Part of a small language model's weights.
Size: 11 layers, width 576, 9 heads of 64, MLP 3456 GELU, 63.7M parameters.
MLP neurons of a small language model. Each row is named by its layer, matrix (up: input weights) and neuron, and shows model dimensions 320-415. Each number is 128 + 24 x the weight over its row's rms, rounded and kept within 0 to 255.
Before each neuron's rows, "fires after" lists the tokens most often just before its 100 highest values on Wikipedia text that the model never trained on. A number after a token or word is its count.

fires after: " The" 21, " the" 17, " Silver" 9, " 5" 5
L6.up2397 [115 162 163 117 134 150 101 116  94 112 134 144 143 133 132 133 113  97 102  94 130 143 101 108 139 137 162  92  98 149 128 128 133 123  83 114 148  98 108 162 119  87 157 119 144 131 131 109 136 149 121 165 154 149 141 137 147 114 139 153 110 136 137  94 133  97 148 107 125 167 165 154 113 121 169 146 136 117 117 125 185 139 110 123 158 132 192 153 116 178 128 103  92 113 111 129]

fires after: " the" 31, " a" 12, " United" 6, "The" 4, " The" 4
L6.up2272 [179 138 152 103 163 158 143 107  93  84 135  62 122 116 140 126 169 123 150 115 122 129  93 214 137 163 133 119 155 146  88 125 122 157 119 150 139 116 154 109  95  94 131 131 125 101 100 185 133 142 149  97  99 163  93 132 176  99 123  92 162 119 116 138 123 152  70 111 142 132 138 152 100 125 131 131 108 120 145 142 140 130 154 108 123 105  68 138  99 140 151 113 170 170 151 139]

fires after: "," 26, "." 18, " Mac" 7, " to" 4
L6.up1714 [155 109 131 101 125 125 138 177 128 157 147 119 132  87  98 150 102 121 123 133 144 114 133 135 132 135 130 120 131 103 122  81 112 133 154 149 100 163 130 155 147 146 148 145 140 123 115 115 143 181 115 129 143 167 132 135 124 103  93 129 162 136 130 117 128 109 173 135 156 134  98 108 149 123 155 131 138 127 162 135 102 151 175 128 126  84 112 108 150 122 133 160 165 148 135  97]

fires after: "." 54, "ist" 5
L6.up1686 [135 111 120  77 129 102 121 123 118  77 130 139 134 134 123 181 102 143 123 122 131 158 101 157 143 131 153 132 106 116 111 106 127 148  95 124 142 153 166 150 123 174 124 133 139  88 133 109 136 104 123 112 145 114 106 129 165 138 141 116 118 134 126 113 189 130 113 142 117 133 106 152 106 118 101 105 142 113  78 145 141 137 151 132 114 104 141  93 114 145 142 141  90 140 154 123]

fires after: "-" 45, " 0" 12, "  " 8, ")" 7, " —" 4, " |" 4
L6.up1822 [115  96  95 128 101 145 128 153 155 100 130 150 126 126 144 135 136 107 128 134 143 150 124 106 112 148 119 152 156 111  89 109 128 139 206 117 143 128 113 138  93 114 170 128 117  74 112 131 137 131 125 101 107 158 143  99 118 117 109 127 120 124 112  91 154 161 125  92 100 154 151 134 129 163 143 114 140 164 145 114 150 116 134 124 112 153 177 127 120 142 148 117 138 106 103  97]

fires after: " |" 41, " (" 9, "," 4
L6.up3367 [137 159 133  95 114 124  93 137 155 101 164 144 112 165 130 110 149 140 120 128 161 136 161 150  89 143  92 106 124 109 157 139 109  93 116 164 144 140  90 112 118 138 112 124 109  96 128 129 168 115 155 144 152 114 137 156 126  97 117 134 109 179 155 132 101  99 126 101 159 176  80 140 128 112 111 128 118 122 116 154 107 139 129 126 108 118  84 158 147 141 112 145 166 125 105 123]

fires after: "-" 22, " Al" 19, " al" 17, " the" 4
L6.up467 [101  75 144 130  76 110 121 139 134 101 107 112  95 141 204 123 106 154 135  64 136 119  96  78 132 135 100 136 104 133  80 152 144 180 150 125 115 121 103 126 121 134 120 108 137 109 135 140 116  67 105 126 137 113 135 108 134 116 134 124 124 137 149 135 131  89  96 100 190 134 127 131 108 115 122 126 117 136 157 121 155 142 104 165 122 101 183 142 108 116 162 123 147 132 117 113]

fires after: " (" 38, "|" 14, " |" 10, "\n\n" 7
L6.up1687 [166 185 157 144 141 151 127 127  83 127 120  86 131 152 159 149 116 105 112 113 152 116 140 117  91 133 136 151 123 138  92 143 118 167 105 124 114 117 153 136 124 115 117 118  70 144 134 138 128 128 169 145 121 122 137 172 137 152 130 164 155 142 108 123 142 146 141 168 125 105 139 137 128  76 147 138 171 154 116 133 145  87 137 150 102 137 118 121 149 122 102 117 121 116 154  95]

fires after: " a" 39, " an" 8, " st" 5, " any" 4
L6.up1836 [ 95 104 120 132 118 125 148 153 159 138 168 142 142 100 113 141 117 149 108 168  75 124  73 150  86 113 108 151 160 145 132 206 152 158  93 133 141 105 152 121  92 147 152 143 106 110 171 158 167 153 113 113 136 162 185 135 176 112 104 165 103 105 116 176 105 129 105 159 135 148 132 126  84 136  90 139 144 138 145 116 127 146 149 116  96 145 152 111 156  86 129 137 126 134 147 158]

fires after: "." 50, "\n" 17, ":" 5, "+" 4, "00" 4, " •" 4
L6.up1606 [ 97 125 112 128 183 175 143 134  77 143  97 147 151 155 119 171  75 137 134 167 130 134 148 109 111 131 160 138 151 116 112 141 111 133 138 104 117 115 120 140  68 154 168 113 132 123 135 114 148 130 109 137 128  98 119 132 112 150 133 130  93 128 107 170 141 123 120 116 114 138 127 115 154 137 138 131 133 120 154 109 128 104 159 115  98  99 160 126 105 108 105 132 118 145 114 143]

fires after: "\n" 31, "=" 15, "-" 11, "|" 7, " |" 5, " =" 4
L6.up3438 [142 142  64 114 123 153 123 116 111  99 139  85  96 131 144  90 137 144 154 119 145 113  99  88 100 136 106 144 105 101 142 139 121 107  98 160 131 137 162 160 125 152 145 121 104 121 155 122 117 169 141 141 110 108 163 160 121 140 119 111 178 151 123 129 131 114 103 120 101 116 107 142 123 111 141 170 155 164 140 142  94 107 122 137 153 116 115 161 124 112 137 140 148 133 115 128]

fires after: "\n\n" 41, "\n" 24, " (" 9, " \"" 6, " had" 4
L6.up1150 [163 149 137 117 117 136 115 135 108 107  79 123 126 101 104 120 134 122 157  82 110 110  88 162 126 119 151 157 135 125 103 108 110 160 124  97 119 106 124 169 169 138 166 148 114 110 127  89 163 125 115 132 136 112 121 107 129 133  91 127 133 105 137 154 185 147 121 107 114 152 142 130 167 135 138 137 122 136 134 143 180  99  98 124 109 121 117 105  87 125  92 120 106 123 155 141]

fires after: " the" 74, " and" 4
L6.up742 [ 91 108 117 130 144 126 140 130 105 103 143 157 145 121 121 106 137 106 127 124 118 153 159 182  91 170 119 105 149 104 133 117 112  90 126 177 129 134 101  75 138 145 128 136 138 102 147  99 127 121 137 134 127 140 143 128 127 137 154 159 142 117 124 157  80 145 148 149 109  91 148 152 185 153 141 117 123 118 123 105 129 139  97 110 137 126 176 143 146 129 143 120 172 142 108  85]

fires after: "\n" 29, " zone" 9, "C" 4, ":" 4, "CE" 4, ")" 4
L6.up1404 [111 133 135  92 114 122 121 128 156 116 126  90 120 128 125 153 121 150 171  74  97 123 161 142 114 152  76 131 155 142 171 166  78 103 153 163 113 134  81 126  94 137  95 109 139 127 100 103 152 137 122 188 126 137 148 150 145 138 127 120 101 120 114 144 122 140 141 137 154 109 131  82 113 124 151 125 150 165  81 146 144 132 128 136 132 132  78 129 150 138 120 130 110 122 149 129]

fires after: "–" 18, " (" 18, "\n\n" 13, "-" 8, "\n" 7, " in" 6
L6.up1458 [150 113 117 134 148  95 152 103 126 146 123 154  90 130 106 113 173 120 110 128  95 142 123 138 139 115 156 147 126 116 102  67 156 128 133 108 136 104 181  96 130 119 148 153  95 125 102 122 139  91 164  94 109 157 112  87 121 143 103 156 132 102 146  99 147 119 118 139 155 120 123 150 116 155 118 145  98  66 162 132 167 141  74 118  75 137 126 108 132 144 118 131 110  97 139 122]

fires after: " |" 52, " third" 7, "|" 6
L6.up457 [136 121  93 106 153 156 148 157 111 113 127 126 144  97 115 143 145 113 102 119 113 107 151 119 110 130 106 136  95 174 166 105  74 134 157 164 117 137 148 126 116 126 155 121 119  95 126  61 151 119 168 121 140 147 148 138 142 128 130 136 174  78 133 184 119 162 159 123 135 154 140 142 171 127 153  99 154  96  91 141 165 154 164 140 153 139 129 111 138  80 166 140 125  94 157 132]

fires after: " the" 30, " The" 27, "The" 5
L6.up1567 [130 110 142 124 155 148  86 123 147 125 124 179 102 154 162 142 129 101 126 133 148 140 127 159  64 157 132 156 127 120 141 131 120 125 119  97 136  93  99 171 116 155 159 133 133 122 109 168 151 140 180 129 111 164 165 162 147  93 130 150 134 137 172 158  96 120 169 153  95 135 148 170 121 146 132 154 103 149 121 122 141 102 112 147  93  86 172  84 111 112 150 121 107 151 141 112]

fires after: "\n" 25, "\n\n" 20, " \"" 14, " (" 10, "/" 8, " Website" 8
L6.up1815 [136 184 139 102 143 128 114 122 145 149  90 131 115 117  75 115 137 110 144 115 152  84 154 103 128 135 121 171  85 167 118 136 110 163 107 142 100 117 105 161 146 168 150 156 131 122 119 130 200 137 127 125 100 130 102 116 107 150 118 130 141 133 119  86 153 125 144  95 112 119 116 106 135  96 115 142 118  73  89 117 116 167 125 139  89 156 167 111 109 138 158 104 130 120  88 113]

fires after: "=" 73, "\n\n" 8, "\n" 5
L6.up2197 [ 97 115 158 152 146  93 133 139 120 140 144 113 173 122 107 141 144 127 121 151 101  90  80 175 147 110 105 162 146 133 100 109 118 118 139 104 132 133 110 105  77 170  99 141 135 155  77 127 128 108 129 192 134 100  74 140  95 153 144 130  86 132 129 147 145 146 149 120 123 134  77 165 129 115 170 121 123 148 165 111 144 122 110 167 132 128 143 114 113 101 148 165  73  74 171 138]

fires after: "-" 88
L6.up787 [107 120  92 136 157 128  91 100 151  88 116 171 115 171 103 121  83  99 102 128 161 130 115 135 111 135 100 130 103 125 102 152 127 146 155 162 128 133 139  88  90 149 115 132 128 142 132 162  84 157 116 114 107 131 105 152 130 174 107 149 136 170 135 160 146 124 130 154 116 119 109  92 116 121 115 116 128 156 127  99 121 136 148 149 152  88 110 117 116 117 184 137  87 100 156 181]

fires after: "|" 45, "\n" 11, " he" 7, " member" 4
L6.up1275 [122 161 102 111 137 126 121 140  99 123  83 105 166 112  85 132 102 110 122  99 144 111 105  91 105 132 143 136 123  95 120  90 132 122  77 103 137 132 115 118 119 106 138 156  66 152 152 105 149 123 187 153 165 147 135 114 156 136 146 186 170 120 114 146 153 107 152 113 126 150 179 151 114  93 145 148 125 148 158  93 145 128 131  91 111 138 148 103 123 135  86 142 131 186 127 119]

fires after: "," 24, " It" 12, " and" 9, " it" 6
L6.up567 [201 145 153  92  95 143 109 141 116 155 126 102 173  97 114 191 141 131 173 173 148  86 124  96 151 135  91 168 127 104 104  92  93 140 145 130 138 128 167 117 118 125 129 112 129 111 143 154 176  94 110  86 123 145 178 137  95  82 119 150 141  99 135 126 110 114 112 150 132 102 160 149  98  95 119 106 118 135 127 141  82 100 113 122 119 103 123 122 136 140 146 117 115  92  66 131]

fires after: "–" 37, " 6" 9, "," 7, "2" 5, "6" 4, "-" 4
L6.up2983 [131 124 126  99 151  97  87 127 178 129 105 162  84 133 141 147 119 143 111 135 123 138 141 164 128 110 134 116 102 119 101  94 157 154 159  92 137 127 142  83 108 118 153 136 126  95 126 110 155 120  85 114 135 147 153 128 113 176 113 140 161 203 101 121 143 107 130 124 116  92 113 124 137 133 110 158 133 146  90 120 118 170 114 118 154 142 128 129  73 167 137 139 141 147 119 109]

fires after: " |" 23, "." 18, "|" 11, ")" 4, " –" 4
L6.up27 [108 150  88 161 122 141 153 153 113 109 115 106 113 137 170 141  98 105 102 135 115 102 138 108 142 120 121 148 123 130 124 132 131 110  93 145 174  99 166  96 103 151 121 162 115  85 102 147  91 119 126 132 143 128 121 156  82 126 125 156  92 131 158 140 120 154 114 155 176 126  62 115 143 151 107 146 153 190 118 121 143  92 125 190 155  93 186 133 115 147 163  75 152 157 116  95]

fires after: " |" 32, " in" 15, "," 13, " to" 5, " the" 5
L6.up3091 [131  80 111 145 128 109 137 114 122  99 132  86 107  96 102  82  82 125 111 135 113 141 129 145 111 122 126 153 141 137  99 108 161 151 133 165 136 167 148 106 130 125 137  93  75 131 207  79 146 125 104 130 111  83 149 126 117 104 110 164 160 169 135 136 167  94 111 180 165 151 125 140 108 123 140 131 138 135  62  67  88 117 126 128 133 150 151  90 135 157 131 194 114 156 110  96]

fires after: "=" 43, "Personal" 5, " =" 5
L6.up587 [ 86 122 152 136 114 122 144 121 118 123 114 157 164 126 141 156 132 136 127 171 116 136  91 153 115 121 167 156 165 140 116 134 126 104 141 144 150 124 138  79  76 107 129 148 136 151 157 116 112 149 137 122 149 145 103 149 106 155 121 135 127 143 166 110 137 171 150 101  99 105 106 189 158 137 143 135 172 127 105 105 141 120  92 148 157 136 112 131 197  96 108 136 126 109 104 168]